config.yaml
n_layer: 26
d_model: 192
n_head: 6
n_kv_head: 2
head_dim: 32
d_mlp: 768
vocab_size: 2048
activation: "gelu"
norm: "rmsnorm"
norm_place: "pre"
norm_eps: 1e-05
positions: "rope"
rope_base: 10000.0
rope_fraction: 0.25
qk_norm: false
attn_scale: 0.177
bias: "none"
tie_embeddings: false
parallel_block: false
init: "uniform"
init_std_qkv: 0.042
init_std_o: 0.00583
init_std_up: 0.042
init_std_down: 0.00291
init_out_by_depth: true
optimizer: "muon_variant"
lr: 0.00839
lr_mult_o: 1.5
beta1: 0.9
lr_head: 0.00573
grad_clip: 1.0
warmup_steps: 200
schedule: "wsd"
decay_fraction: 0.694
decay_shape: "linear"
final_lr_fraction: 0.0
batch_tokens: [16384, 32768, 65536, 131072]
seq_len: 256
doc_mask: true
train_tokens: 178600000
steps: 3821
dataset: "wikipedia_en"
MLP neurons of a small language model. Each row is named by its layer, matrix (down: output weights) and neuron, and shows model dimensions 0-191. Each number is 500 + 25 x the weight over its row's rms, rounded and kept within 0 to 999. Numbers have three digits each.
After each neuron's rows, "fires before" lists the tokens most often just after its 100 highest values on Wikipedia text that the model never trained on.

L16.down159:508532513470488450540435462510470536547490458534487494511539497498483546552493445505512481464488490477503524481507493508446490510481488494550506489504491469519505516502484499493539506480528498490501523481502541525529506487523543529563495481502441493496505493502469505489509504517506479486495518489488533550533523441502534453513493495435514503476520489511479470458473496488480487512495499490542485492516508502457521494550497538502508538548527477487545495503481494513498492512460543521512478496510470480521495505520460516486559509518481492529513500495527514471480489518479486494
fires before: "ment", "ar", "ute", "ct", "al"

L14.down694:548473492544511515487523494491523504525499484533465426487501526463460491528479495479514464500504510504517472513515505517471513519535500468465465502485491496468505481457526458510527467507458508481496507495541497461496472505538484489517490474461495492531527547515502511492535527457472479483513542451473493526524517500525512538525522515523543471496457543525493510517509513494532504559519508508473521516477461494487520510509525449474470476524516487514520518513529495521479509473511448524502514447525482466470528491504456533527491481518502497488498512529501536474535453469516514477
fires before: "\n", ",", " of"

L15.down542:524466516530501532481493430511469533501486465495458488481464481505468513500498531518548453491469474506504454501497488482503478497494496486476514516545500543516557547462496504499502486538483490518486500528501503475532494467532479551518530477558507519492506506489494477469488510506481507494474475542506525510549488472507470494491507569508527452532543478506486521484520487477551523506476517472505512523497473496476505526490478552541517462539441490502476484526492496532504514495478480510480534524522510522528511527496512505489469471467481515524505537520468468504463470493496482479
fires before: " the", " ", " his", " a", " Al", " to"

L16.down601:469510492522486473483558452500517427503507496495529471501498534472521525486486515473557458470497479491458520508489531482495497459485484477509532553533493505538481468513517481498507460485486478495495508444486527489471480515527509524526513468526538521467497512477464495518485505488495474503520488456501531465532495543515502494509517480491522486487489480488476513485501502479488524547477520476500506498498505500469502537521493516513468515494524484507546469558524468511518507493497482526501513510481484547494550432500537520518486467529475496536473513554508471511508507556542466474
fires before: "ence", "tion", "ent", "ed", "ant", "ition"

L15.down743:509525499472547485465444540538549513501499482494523466502475522549513450479485485512508489453519515474510536522549487552494523485526510512495468570546538479502462475498517520459498529468490493503484509516486492527501466484484496501477490486466506497494495480523498515473475521473533499528485519501464516567483516496482478499526506496484530483466486526464477488474528492477536459515523545506508473531555494502526532465539543461482470497509506498479485480481520535518472468504488478522504485496512493466529509508490475499508478475556498491515505500518479504527526519458459522521
fires before: "y", "ity", "ated", "ies", "ial"

L14.down351:515492503536502478523485526529472497487502497445527460496485444507513512488495512507526503522497531475489492489495542484480472563512510464514510502503456514492529494514504531484475524538524481476469507508504502484470504496513529491512492472494531509475496497502561500502470498493476493543569451501493466496498507498472497490497510474520437508452497450496480479482504542498507509508476522446486576544472483510496537489502499544494504521486552467489502527497535485518532525528523539513485524494532490523500565500488495458538526548520473531505471505495486484514501478523504449504
fires before: ",", " to", ".", " and", " 19", "\n"

L19.down751:495502454513514497513503509496442519483529489487497518509494506485488497523483518560561490509506469497455492444487525419479517512536486516546478500522488496540455507506498506540473529497493526505505530473475438512534533524508497489504474491502485577522510529500510509482559488527502523498535531499516529473514508446515462505543483526514530526457511517497506458535514464483448502459520534491482474482498495513493516474526481532483507472502502508478524473513533473474530507552520505508550483485492516512531506518492464484524503498474498495507515527509507503534526483500509508486
fires before: " |", ".", ",", " to", " that"

L15.down594:485518490488483443481520492523536472525495516504464539526498479480534504474470447479537513483481493505511476504481480480489496499482467495517483446495500516486478451497471499488510481473531484512482486469527472520479506488503481498479493479477459522488464488542506536502504497509516529494464527562516506464507474487504497512498501495481464517462482497497490496506504536498461431477474512462456561485521552495486526530480505508501459437488512462488530496421463481490488469487464488493483496488543507541454473459522526506480501497496529513478495526484495477484502478452497519466
fires before: ".", "ed", "lu", "v", "re"

L19.down317:495504524488507502476494525478492503515504493461509529512467500541495494528461495475511512467493489481453488518473500510534486507505532498527527533520501480501509501498496512465468475493442551521493511506494488478511477522464489481476531485470503503523484478554443517526489480484488492522515563543457510513588513480498476517513495521474521520500513538499515473482531482471456476552500536506461485491532507527479490506527515540504459524492504485507451488464478522535492502563487454465488460526477526534537525482503487491507470500534532484494483485471470523510502542470486531490
fires before: "y", "e", "ies"

L19.down434:467504480492521486476502512523500510466495508502438456561536484501530510509515475494481491503485538474491495480478535489481454489525501494494500484517517511530489423496472510482484468523535552491479497477518465484474511500481539552469492521491506498489480495452499488492467525470504492518508566464521441529510505485510520541508501506485453471489494546529491478493519492483523490503441459498516547507479491483458497517463479458466497522532472524449474476490531481528540479484504481501489504483514505434516513486532525444485510482494513521504515483518508509535494515482506495490
fires before: ",", ".", " in", " and", "y"

L6.down597:481507518531507495492506505521478522486451543526486515494529535422507485518529517514527496521513501451519527467513486523474487492507513506487554501484486491473494463495480451534467529479473481502536519467523453529525517529521523498533460502477460543481468524497472484502535469543515519514507490562483522479529505524508529493535470514500521515510511489483481508479480520513497514559506539502486472479538529486482482468534490525500538514504469494512498500481478515466489478492499527504543479441506462504496458481519501466502502533499556450501506523526529523492540538488497527511
fires before: " |", "-", "ide", "″", "s", "it"

L21.down203:526537513487488522506493525483511465536492494499477505516539526504495496490512520493475515458485490505506550508486526484491487516513455529508468530567486511527567507460488505468487520553507537475521483485502484474474501520457451521491505512544468530465490526517505476482463486503493466520498471529467467489518474522501467529465482524542525539483501481479465518483527482490546506466493478489515467495538482494506493487478515494555520481533458531485490457512551457502478504507508522487515528474490512561490519513506535474474481527508514485476519559511481506509514519483521527546
fires before: ",", " the", " to"

L19.down112:500484508508511499497508547511508516504504503491537509540540545499504496506531558514479520509463474515492500500508543469525487456484494468484515513558519487495491520474531476521498457507547506514507474474502476541560498452494472532499467455473516592488484545492552513522526517530476474522534539527506513529487507518470494494519507450512474506482536501523528524543494491495488501474488474535513517534502486448532495523507538500494510523495504518458508512530510475481482511461517522500518563515513473516454490516510481512476507497488501514513516502487516472521444524514520512515
fires before: "ed", "s", "es"

L14.down58:516489508506499495474470455500516516497541496461522518532525450511523492490512511464448536476475458479481504515462440514495512469489541513498477467488485485455558491469561471487496543518506544504478504511504520478521491491468449511506518486504488501507478452513463476526513513467524538529510479465494528522530506552483516488543469510495467513490486494469470552502545489499491510533536526513512553506528491525462525470475510459476479506502484507511471477538504539484492496503518489518519526499495524507494510458469453474529501512482491485494467511502513500531490486529510548469
fires before: " to", "ing", "ed", "ally", "ated", "il"

L21.down660:501465505477512507469562514477530480498507495497553509490540518506477456492484521496527465511474499526509564467512513529482502502511515446496473504497482506428509499492503494513491448461449533498522514510528529488504489546469476505527497493520502510496513515420526494486547554525545499502459446512490488458451521515529506520446515524479530512510505464507512522507481475525497520493490502492501489488491483505476489483508488530516492463528464518491477459499454503469456493541457497470501486491457523521512506522505501496484487540531506514495502451473505496503486515511461506489
fires before: "n", "ed", "s", "ing"

L8.down596:493493519471499472481487504522503557505488505507508516505510507483495562514477502490472512528493498508495476510521542486475498501490510493505524474494500517493527532473515467468470527523481519482484474490489470494496480531474493502514468464470515466488570538517475468484494510517547512482517485480504497527516494523474580498476491475433459549494487460579485499515465525502524545478498521529486438488490549467523538484471507516474521524523538521492493469492500495517509493505467500459475459528478484505515514475476489505444498469519520498489537484446519491529505471510496479499
fires before: ".", ",", "\n", " (", " and"

L19.down539:483504485480491489527495510540525504545490489514507511536535428505488542500521506515469512490484510519532509502475507430537543514483530475506511517494479491477504468471475518485515482505479484512496439479545460489467513492523504510542510558504482579504509438484497542500477508508490517471461508486449488505445505489485480487476531478527504507509474494509504495480559476538485487521495479536487516511492462498484477481484457530558550481507473526494502516504531509516468508502494510473516472484486465490453489464467496509495504497537505496512475500507516472483501504512477536547
fires before: "ed", "s", "ing"

L19.down173:514470485535517484500504495507477504509464437489538454511504538476545510522505519521514528457498512532501547477518474489508491549435512492494482531502509497499488505490461474491452522514509501534478478474537501448491482531522495519471534435559460532493473510517495486495506470518512504495556517528533514467520489520484480458525519524496486505499463502525467504525519530449504496490520507485530561469509487464488474482488501494512474526522488478470554490498499522502481485458514523518509537479473484498518504451465481482497509498499505509474489510496509556475501501544461491524
fires before: "d", "s", "ing", " a"

L11.down706:524478439493508511545465484476538536503470536501466497469517484462502505496501501471515502484506494532535506527518509506503502461506506472491495511483462512478496525464504534465506455474530506495475488497525493480464524516466522526496478513511487498458453503533483442463470535475503475493532468538496498537475468466488472481448494556485515501466528486532527430458527501497523493407509460501524526537511474486506530477514488503529495489490484468516502519473531478514484470490507496464514490472502526474541484525499488514496502485523512482545499502505521491495531475511525516482
fires before: " the", " |", " ", " his"

L12.down721:507502494478495453500526477439475523495516510508525467501525470467505474436506530483541462492543467460513481556497521537504492478538530502518490468507421485514510533518479461513532479486454517449493495465476479498518473486524469500507519510506480491458528493544513490495508495504468508510470489533498491499506514507495482487504535531485483533450462493537521473488549480527521480533474489454492482489509484523501508509504549527503495527518489513526462479543439541542514481494503485471493485533512512449492507493529495486475475547490473489490490518501516504517535499508496489507
fires before: "ian", "y", "ia", "land", "ven", "ol"

L10.down345:477579474480439529553463536513499499477476495522473471517517533479505509497476497533547490492517481464481467512486487483514504509513481513489509477516487491494545506529482463506447457452515472505487528475530514503482484511475479492454461492478505552510483498520520482492505468468494533460509481507502521522527500445507519489485509509525465508494505484516470479530474519504460462547492466480519485491520494489548501507527491495462483504568474516507491509472491532474491481498493468482520489539464460528479505498495484522441533534491486482552516485483462495509502495512509528533
fires before: "s", "y", "ed", "re", "ated", " "

L8.down5:509504478489437489470492462502535469490495514512491451519483540513484509523532546476483504510521497524511543501542545507519493492502458496543475504505515501494460472549504545479522527512511488504476499516508501520474497486549503482535480474499489541448555530499460505451511479494498485481463492517559531496495510528521498490541508509517419503488510496476501516474498483483505507488480507486496516510511420511515490504512513525472542469505497470519473486554469526485518501550508504519492515495490440448516506492511517540492510487537504495501523507513516496530470516472524463515
fires before: "duc", "mo", " also", "ver", "te", "ant"

L16.down505:457500469516483501522484460533470535494503517529477542506548473488482485484523504525469502479470457504511488469513522552500486506515507511513508499462552486493501465490489502459461462496467495497549507452507492521536465466527527473516518475547491509492504511502506471508523475529484504544520530518555544488487533509490497484496493485516497488463518483493482531537547538476471479502449501513454487480549497513520520499485505497455478459498474527440504502526500521490492508520452485500495510498543474439508530497524515496522548499503536525484526477538523493463469516493513500520
fires before: "s", " |", " in", ":", " to", " and"

L6.down627:464505473463491515483535483568559486482521515528472490458538522440504505472496486479475511498499499512517551542504542532525448495482515466505468502520499530484497531494499511509477506499527468505467483476516503505509491482534476514524503520502539522486506516504507498512491526511485462445503449500447501531494493520487533502535525523534492488475559523483478509465494494466509539478543477504547485482491509500532464521483527469459536504517469476497490516519543529471520505480500456472517496500509484515513513466517499521543503510512527485539484511560520470498544517478499524478
fires before: "ed", "er", "ing", "ted", "te", "ting"

L12.down704:478511475474508520502517483529533518487466516481495513497530516471500502531494473537495536486505482515509476464513493504518479503500540559488487449510485474532528455482504512546500470519467551422459531525461488503515537512552489488518518498471515535533481507520552501517496512507552465526497514470512488525538494501495504547478507492537513504534505517476507503514501465518515457509479475494514515498517440480496502467520468514500491482500513532479507459549495493499488487518519532512498497522491494528548451492460504459500449449497511451463506474498513478481522486472515508469
fires before: "m", "ed", "port", "s", "ad"

L21.down352:502487530459512512491480470476437513503514487473520472492464550518516472486483476457525523506517515467526484509496448449506525514493541504523520473540507454494488491505531531459512518500544487492501490448521522460462506518456505465496485487533516497533457516453509509493491482503479451501510492544493472508504458502509447515486478504507489502496496429503498492465451516527457495509505508515481494453482519504489485480518495489517418531449511519532521509472517498488517485481527523482532517489496530527519487533519502525500510545480476528480521507483505535491481500484460488505
fires before: ".", ",", " and", " in", " of"

L8.down490:480549503509491524426489505510491500504490493530490490514537533494528512503472460503492495481523536501500503484508494505460503517506500441472486480483526505506560480487473528555465530506476556470452500528487477500503495522581512509474536482492495482493473509500509504483491514489531491504517532523493548487541476444476552477469489488508524499513486473504498515490541492537494510506516486522504477482504498547511456539518501470477499480469515539497474528547507485454486512474493507484506516542487489510479502454522495494485527524489529434517507515497471509545523490470545526472
fires before: " |", "ph", "ver", ")", "ar"

L21.down747:528492534486486491507506489539495490463524541517504450511527516479551515511513503521502530459527514506496487514522472476464519483503493492434500508487477475492511474482502475508519487514469439542510452503478507533536526521510490497492494486536510437517481503538497456491497520505484513529479518462520530494516510520468505508543486534493492483473510461462530487522469472499421504531498498497529466462479492475509515484457498485477540524471512469497486509502524510480500452532499522488524517498507492496452491444459480492545480507509485482516459477504523463543522526515533547486
fires before: "e", "ef", "y", "es", "el"

L19.down416:511527522503516483485467531518541547473500505462496493492456503488532499508457483504556481546545474477462480513502516521510510546529475501534512496452515475458520459527478463476508485536461480542495535519492492461510500445497492466502474485480469467483513448507448524496484510500490496522519530533535466460465504500458526506520532502472542517481485495500488561508479496489499516512507467489496452492535473512496472512498515524495483460508494513502513545498512477477493511484482474519468475494440505460523505494483489508521476504476488520501511512480438539488485522460498511494
fires before: "en", "ant", "in", "t", "n"

L21.down40:489487444508509461480492484507485467524500507529572505508518488475497512528482490531493501554510509529488523495482523494514506497481463464496524471487482452453461504458506480511529518488507486473475477540474524468481514476509468475508503553467466521518510511520526478516467504477479521512490500488505517517446479546474480528500510490476517485509491510488483505509497457547448510526501464500482548505523472484493430510509503519475499543458529532458521515492429484485489475465534502462522491544523480469511481505492494511471534496523441512491498485506499484502523508496518542529
fires before: "s", "ed", "es", "°", "″"

L10.down180:450542533529480471509504527509507530525483478506500483473489478494490486540517484482509493506501527444513491500514491521476497460464494503499542475513480465475550504495500520510456516472484472517508508526505505489512492515524501485433537498578457516496519528494492532487490483454520476494501480527502503461479516513472493497482508477489480464460531515502496497452492515429513453456503526537473490510484510496467529517533516519495512492520466487499488493475476554487490512513490500479512516503460475499540519489546504507490446511505548566538533489454518503499521474498536464515
fires before: "ing", "ed", "ine", "ist"

L21.down8:464511472475494522491506444490481483513526444538499503484491492498498556519506488487527474556554466542515518510530474442459532522515463491497449511539493498459473502481517520500466443514500522519523499479527506527457464454504482507480439541483489531497499466538517539489509500488469519500500491465485550510478489479473473511494479458466499510473494527499478471513493488495446516501489508523511490543496497502492481467531486487491545506479535473506523484525472555535492484468486487500524498497490511524490527506467506531480489521517507488499490507507503526481512561473517480498
fires before: "s", "pt", " with", "ing", "ed", "ment"

L19.down681:514490500495455473472504495503489515472507495470468474554517536482509480513477517520496461495526513458527528527453451491520497529478460534526486516477506507514500521487459492495491510466541480501507476527533484476498496519512531463498503484475516504456512437459502497502489519528495483500513482496474471466458508502522516501468551458568483525468488502468485510534462502480501508501525522503445506490491484441489537530439493494524496515491510525508501522540467542493501491516518537494499487448490499489505519482471518501446530467533510464524474509481489477465508482471454477475
fires before: "s", "|", "-", "iv", " |", "c"

L12.down285:502492480486478512481456521534509501504508494523499493541453492485476506501488496484541515519467503508540566497495515497491497502482477508475485497516523491481524513508527512508481509474472520464465487523518500529493511511479480469447508501486467478487501494512530506507461537501525481507506488526490513487507500478550496491504521511532456482429506490531513529499516578460503470534500545493486466471504436471478605460526495533490547510456507510528472536501463501509467517501499496528494528504530497538480488454477529493488453504508537525501473523485505510527489474508488516498
fires before: ",", "s"

L10.down580:499507463486521491516527490494523508433496487487500525484506531526470465456467491528513480489505530486494514490509485530485501482510471534529494498488494501479482514529555478527498509524506455485471508458498446478510530545496508534508494463564463486527481493505512512513541507501544540519526479473512479514481499513487525506491498514526484494470494474465505529493503497464496475462529474514496430517499502486526509538508508510479523509492517550482553504512545489445537539435524508506523462504491486497469492485457526520484473495483497520498531540480462503549533476501446489503
fires before: " |", "ent", " that", "y", "o"

L12.down510:502502518486491497525495515438499471510479524542491524490485518461553501497492506491518477540503470528485496489530495489487452481536471576511486494496474480498518447476528482444483522483526480519526471516474483524453492495476506469462523474493470550468525463481509503499493508504480514470512471504498518535501480479490475485490507531522513513485457512509537440487528556480472474530483486501489505546486527538474525521492465507454468540463500527503455490510534481487515478477490549492515529547499485462512478478523493495552516503524476495487469531502472482488493516498484471511
fires before: "ute", "u", "ver", ",", "y"

L19.down638:490509483498505516490485497512524508492486452466536541502537483504522540484505544492476437530502496525487525524489529484480494471508490513482486527498477504465496531481489472468539458507528499509471502496526497487472518519508559438533528503457502506501490506505537465531512470509437536484497544494513488492487498520481491511506541509467526493490503510486456470502537520488481483520537480528471495479503474499505484477523483518533548519474462511471516494532523525488487453487495507505472525546431478463506478470477528485473547524488507509455515491531517527469537468442479496497
fires before: "s", "z", "h", "n", "mp"

L6.down655:471472445486470484522546531478480474502461500498510528538495485523513495446514542488533540472493492535510495519523513458506488502502461482498506547548486533490519517511477493493505498499489506514493548511477516507540539495533500503508476492506465519495525492494505490504491522464503513484505494544494507557455506452507469552493510481525500508535517477508497498527479526468563516512546495525437507494519506483551525489497501524470531500447457486499515533504493488514527577557516521473522513479504496490549505518513480469471486514490504492474468503493461503508468470501492508474
fires before: "se", "y", "ja", ",", "ist", "W"

L12.down258:477521483494453509489605473501542482482473500509474493505492458519450489492485521498483515515491439458523527463468513501479521528529468487484491523503506547513526511517501496450480469544469499483487495528508545544508514498518436513509526511475504517489514481486526515516520474517476466549509510545487530485514525499512511486481465526524528520527521501513509510531497477484498464469506510511465509499538533514506505442518427485507473478490497456510483499525477492502517538510514506523525523477571488471486512499507534457511506508519493501507511507461495506497493527505494493524
fires before: " |", "st", "el", ".", "s", "on"

L14.down225:486503526495499471512516566497510506532504499502470528548511539433463495476478509499509503503497507488519462455468503528516479488483532483553519486511484502422507486518496466522454498531517464497507508531504499513512528514537506499475501510477512498540512519461530523469471496457507495522529527555483480497478508491508510510527492485524529489509531485441504482535525496499523486499478450475482475486483508489475467471506506520474482473521508529494496513424446492490482518544532485495484533490475525482512484455457506498473531520462523503473514512492496497442488511533514522539
fires before: "n", "g", "nd", "ate", "in", "s"

L14.down505:529550500506518512495476507496497481488494521533532513485501481539496562540504514474508474499468485497495464477477482515507470456547508477474486531507532522488542498530512476519518525481524494482485506534512505552465482519513497492502537459495533498525478508503503520501537550505545510500527520501499541515550534485517492513535550497530521474452472464546556467460493543521531520462491473514467516505477548461519521496518500486512523487510510500474470453507482486529513497498481535467494541495482466462540474484494466492492511515491522504490508475457503513487528495504526468550
fires before: "ed", "ct", "ver", "ment", "ing"

L4.down165:484575496484515521518501490508468510527518507485496517461508461447552482482505464495510498478491506471488488439515488500503473490459505491498526502506511506503475525522473478513504511472521496530474472446541468499505526474530470493534484566500496491504501502500501496492530482503522486483480517497495517496467452510499505490510495496521480471496493521529487571535492484490473572519511472488500545447502489528491464496459514464525450501518506485502467521504462525520489518509478483477501505456483544533458506546475483523484475503486441492492476483533510527477436472514479495495
fires before: "ed", "y", "al", "n", "ing", "ary"

L21.down194:489486506502489537530538508501525485499518575488530521483485496478507475529466532504504528532498497496509543446499507445467507474486527530529542520506511465511451481443518482528510491490537486514496493474524510529529512483480488498507527526478510538491497489491512453540483462508495527512512510516505488479555533502490478486531499471478508505511493461513486473522547490489543482440477474535506484502539499498534508504552482495492501504453546500488471501461494501501544504491485468447526528480463512478475518489467470502507463465502504469502531511444457505487505486509485500546
fires before: ".", " |", "th", ":"

L19.down85:533503504458447510502547503572502485488517530475483513532546489512469496532531514488517521535472518460494553493494485474496490504468530484529508477508485465522528498482511532504491510498508501533530481493463522481471503511494461514495517504514509540467488501453522444498504501498486505556467478532450492544519474537461512538510490530527481479498476509467516532502513512533493493513470487434515489517495525470530539476546521526505501491527502487471470472491530473513470549509514491473488497466517505506522499473512478522469475533500471494509510521534520494515489544445532535501
fires before: ",", "–"

L8.down709:534444499478542510523498510530496510502475469466480486498515545488521494467524498508519470485485528509533497485476491450519459512525495473471497486504502496471522465504466493484491491488503460464509498513489496518482534460490488456465511507487501534499510530510486542443494509496506552523495480505464499450473529430513487578515503495525506473501492500490508512489483520511533494517507516508515486495535477523501479494516578539523493489492502448497503517505438500518480496521465460474513498456515510508552504492496464475448487483520540475516549484508497522536496536498482458504
fires before: "s", "n"

L4.down403:529498488478489465477487464512510476433524471439485551483481469468528522505471532486507488494495500477466505516554447517492534479502465486508494476548540490532488512523484499510519494491521479512493503530515484475504536481527533504540454465511478463476504522512487492476491490519475463491479508499490549492477461502522496511562486539436511526461517489523485491468497467486477486528498482531483509568482466502511547523523490487535498513512504485514527517514496519488513479488495482513542506465509512472515499484484481481522535531454488503490490506505499482499527556536447468500
fires before: "d", "ence", "el", "re", "ent", "equ"

L21.down176:474509523509468492523528482490524496502464494482492520499510483452496527468485475513476447480473516479461527489477483482505516526507469471497476496503521486434491525515478503498496480484544504481555459472491494458523522513525477478504533503540531505508515534508499468515434521536494535487509498568493501466500486516512499512487468504536446481524494502515517501518508495463534510541415495515528501503494487464447499492490511464495474476482487523466500514504498518528536509483518527515435456509498514457533476497528473549533490521531490491509500481534509478482518511498485470534
fires before: "le", "les"

L16.down189:518502550500501547513510526483467494487469493533441505474510497477489496497537485500479533523459484520510482523494463482466478505495476495466477524497488513473472524526509506486475487500497499487495503493471535545474474520487485475520541489467453521521486584503531543518497494499557479473497497459538540479505550495473493501492492494491457510493482496485508469498522508486483474507496461493489526480500489489500479499498445481508532466545512510522465531479404480475455496482514503473527479525504512453451465469524520473491488512510518499481493513489534521534493510531534510480
fires before: "ing", " |", "ed", "s", "°"

L21.down597:514503547506503492461436488512500470517496501542490469489502444497441489497506523494463491510488532499537508481528459530477482521460481503477534493515483525549535502489539450500486513538491545484495500483501523448518519528502547457455507519513482482484499505474478519459507518519504511525486499485528511488505486516492472499480520452469470441498518430540476528524526500488509497440554458541487508519523496516475481511475501485515471515510512504501474528485518516464483510495465501503501488462537490520528487499526466471501478500503486507533514494486496536478470489489461466515
fires before: "d", " the", " by", " a", " in"

L21.down407:512472506486458502511532497525528512488553535505486499482501528498504521513560513513482488514463462516458499459523515432511474498544469516526495522454468518467451459488490503547501477508496488494477492515501506513516516498529511495474494473492460492479493532529506448506505475498451481513526485471494518528421498499496514491508456481485470509499510498544521500514514533470516485528482509443480465461457462474522503510518502467514519472487460522555534528497502490535504474510509462511491527481476534489492489483547509530519477508505515507540539509507491477463485493487531529522
fires before: "-", " of", ":", "y"

L12.down334:489485492527516510483518485553520513523510533505531531495476446522476485485513530530471449447464512529522480521507550500525468513488536473476480504512508509489496541515518484538492478517555518495470471534503519489563533471521482541516501454499488559437475512541470495463489504536528497517508526505498477490448517496462514513502505506532462472461537487497525503511497541486518534510453489527483490535515473520499506520508484503460522477540486514528484465539506482487500507499476482499525507518516487495481513456537462546495464485492515487508501549509480495517493516525502491505
fires before: "ed", "s", " a", " the"

L16.down132:495534497488488453530500504484436531496484522454521551531499538507473559490501480508492483502473507528525484489503524506503489532487496442508460447521540497509505487510478484480493502544539488477527459507520548489502534511492530457476472474512498468503462462466481532517481513516506534471450518494462465505570486515537469497508514485527475480523489518506521498527504544476512503444482478481478497499510448472497500483509511502499517512485504498446475513498497478463466530516549528500448487495463524496530494499497471516499490510460494477482537491484480506508522486472470488509
fires before: "d", "th", "le", "e", "der", "ent"

L21.down566:499517469502465508469552478487463514479497503517450518487532507477531512482510519530475516542541490457481520499475499467531502491515464537470462494498507535515489520535507485523483489492483511525471498504535540495573489485476517485511492513537494510519513478508503460521546497511526565487510485483494497532524488519497501501513497508495522481494544503454503507451478540497498494508505503524400541489542476517534506515500461529514518528513456552468509510522555535506489498535487518474523504482504530531492508487497529487488509522480523513531497504523491465452474495511522496460
fires before: "b", ":", "gra"

L16.down584:544513511494521523524470503473503517508521547488481490547520534483510503466497440472464506507527495470522500496483513482487530505479494511512487550502511495527555474530468507507491506490494490557489481502492492484523501505536528453425469457449490480477513490446490469502466518547509512511515506504464480492523500499500511496470494480509497503450512482497558476468517528497487505524475478491491491455480488470525496476523488494517560504514493485489511472487523461468498560469462519475484493536525525548467470501515526518496461544527503499476471540508477518511489482480506546513
fires before: ",", " the"

L8.down271:550504488483471543516537513481486498514461505451541509483492474507484536521505528513511466501429504501537518527454535486483476513473499461473498515473491528508498454494524469527526510495513549474457525489521506500485511501482514525518488497494536475466446521528495517500511464493466500469495471460497489517481472520499483474464482468501480510493498529530481506506520477528520540525497505496456498521450531507462514511486467503460510534554468492531497470551517513495544529490499481483479503544507485471500509503504500496492456495467471489489546507452459489472539505498554481497
fires before: ".", ",", ")", ");", "\n", " to"

L12.down338:501455471445503532429507494478503510474513527503511494463497474490492490486479501508513469470517511479446444563541530497580493486517506535514466495507499495541499468450485422538502510480507485495527511492504488485436542505543491505519554487510494488532471503500500494482456488483482485518484491531530482482496502499457472495484495535445498505461506479498493479498497520485496499483520519497516472519503477473513494475531476493478507507482475483493471521504478546470531492513457514492510510538476481547474494520490503513500498521485530525549514529507484490466519512488484537483
fires before: "ic", " of", "y", "ical", "e", "ian"

L12.down157:483529514534492495512472517460493468522522476485442501514488486491559479518505528440494528535523512491508527519516487521509510481498482493500555508468492499462472533519511526474483500471518508493441453481479504512462515537489475470519510508516484457482495511511449512512503517495501488521506462507540510503460483520518547458496520531515485477492504540466490470466488483423482527486531476453510531474545531511510521494517471497457541492466524493521489529533525489513506459505506537506498498497499505471534486510492505480507492523560531474499506533478503452528496498473524457509
fires before: " |", "iv", ":", "op"

L15.down558:465507520512505536507436502516537567460508517487498517481535458479489495486469526484548504558510513485508494532515530540507477480509463491510478467478465505473502474529517522474511525462462497502514537474535508497501518525501521498471552512445509517492470499483501500499485502482513518481531500500472502497516505530538496498477483506522479511481534507520490482569473503509471445504491534534505492508496522531531467472501500541494527493459498513543483497502528482471512535479506505515499483523453465489494513478528471517512523528501527468530521495462449521551549480550483477504
fires before: " |", ")", "ight", ".", "ni", "le"

L14.down182:476523520546487497496482467534525475492509502469497481488494484512494488492440467486523525473501505492475500509544519519492518508489507484471522527466509467527463489499503453523523522483532472506540572518492501530499530479509552524539495494495524514472542507496508515503489473504482500477532492496500484463494477495478466505482532499527542513535448519558515500489498466557437499472516486456502505438493506529499488508470514500506514499490484510553478538473496525496509466513522512506462510522516526494459515526547431509490553505457462518506486494496522481501480465532509499499
fires before: "ed", "es", "ing", "e", "bu"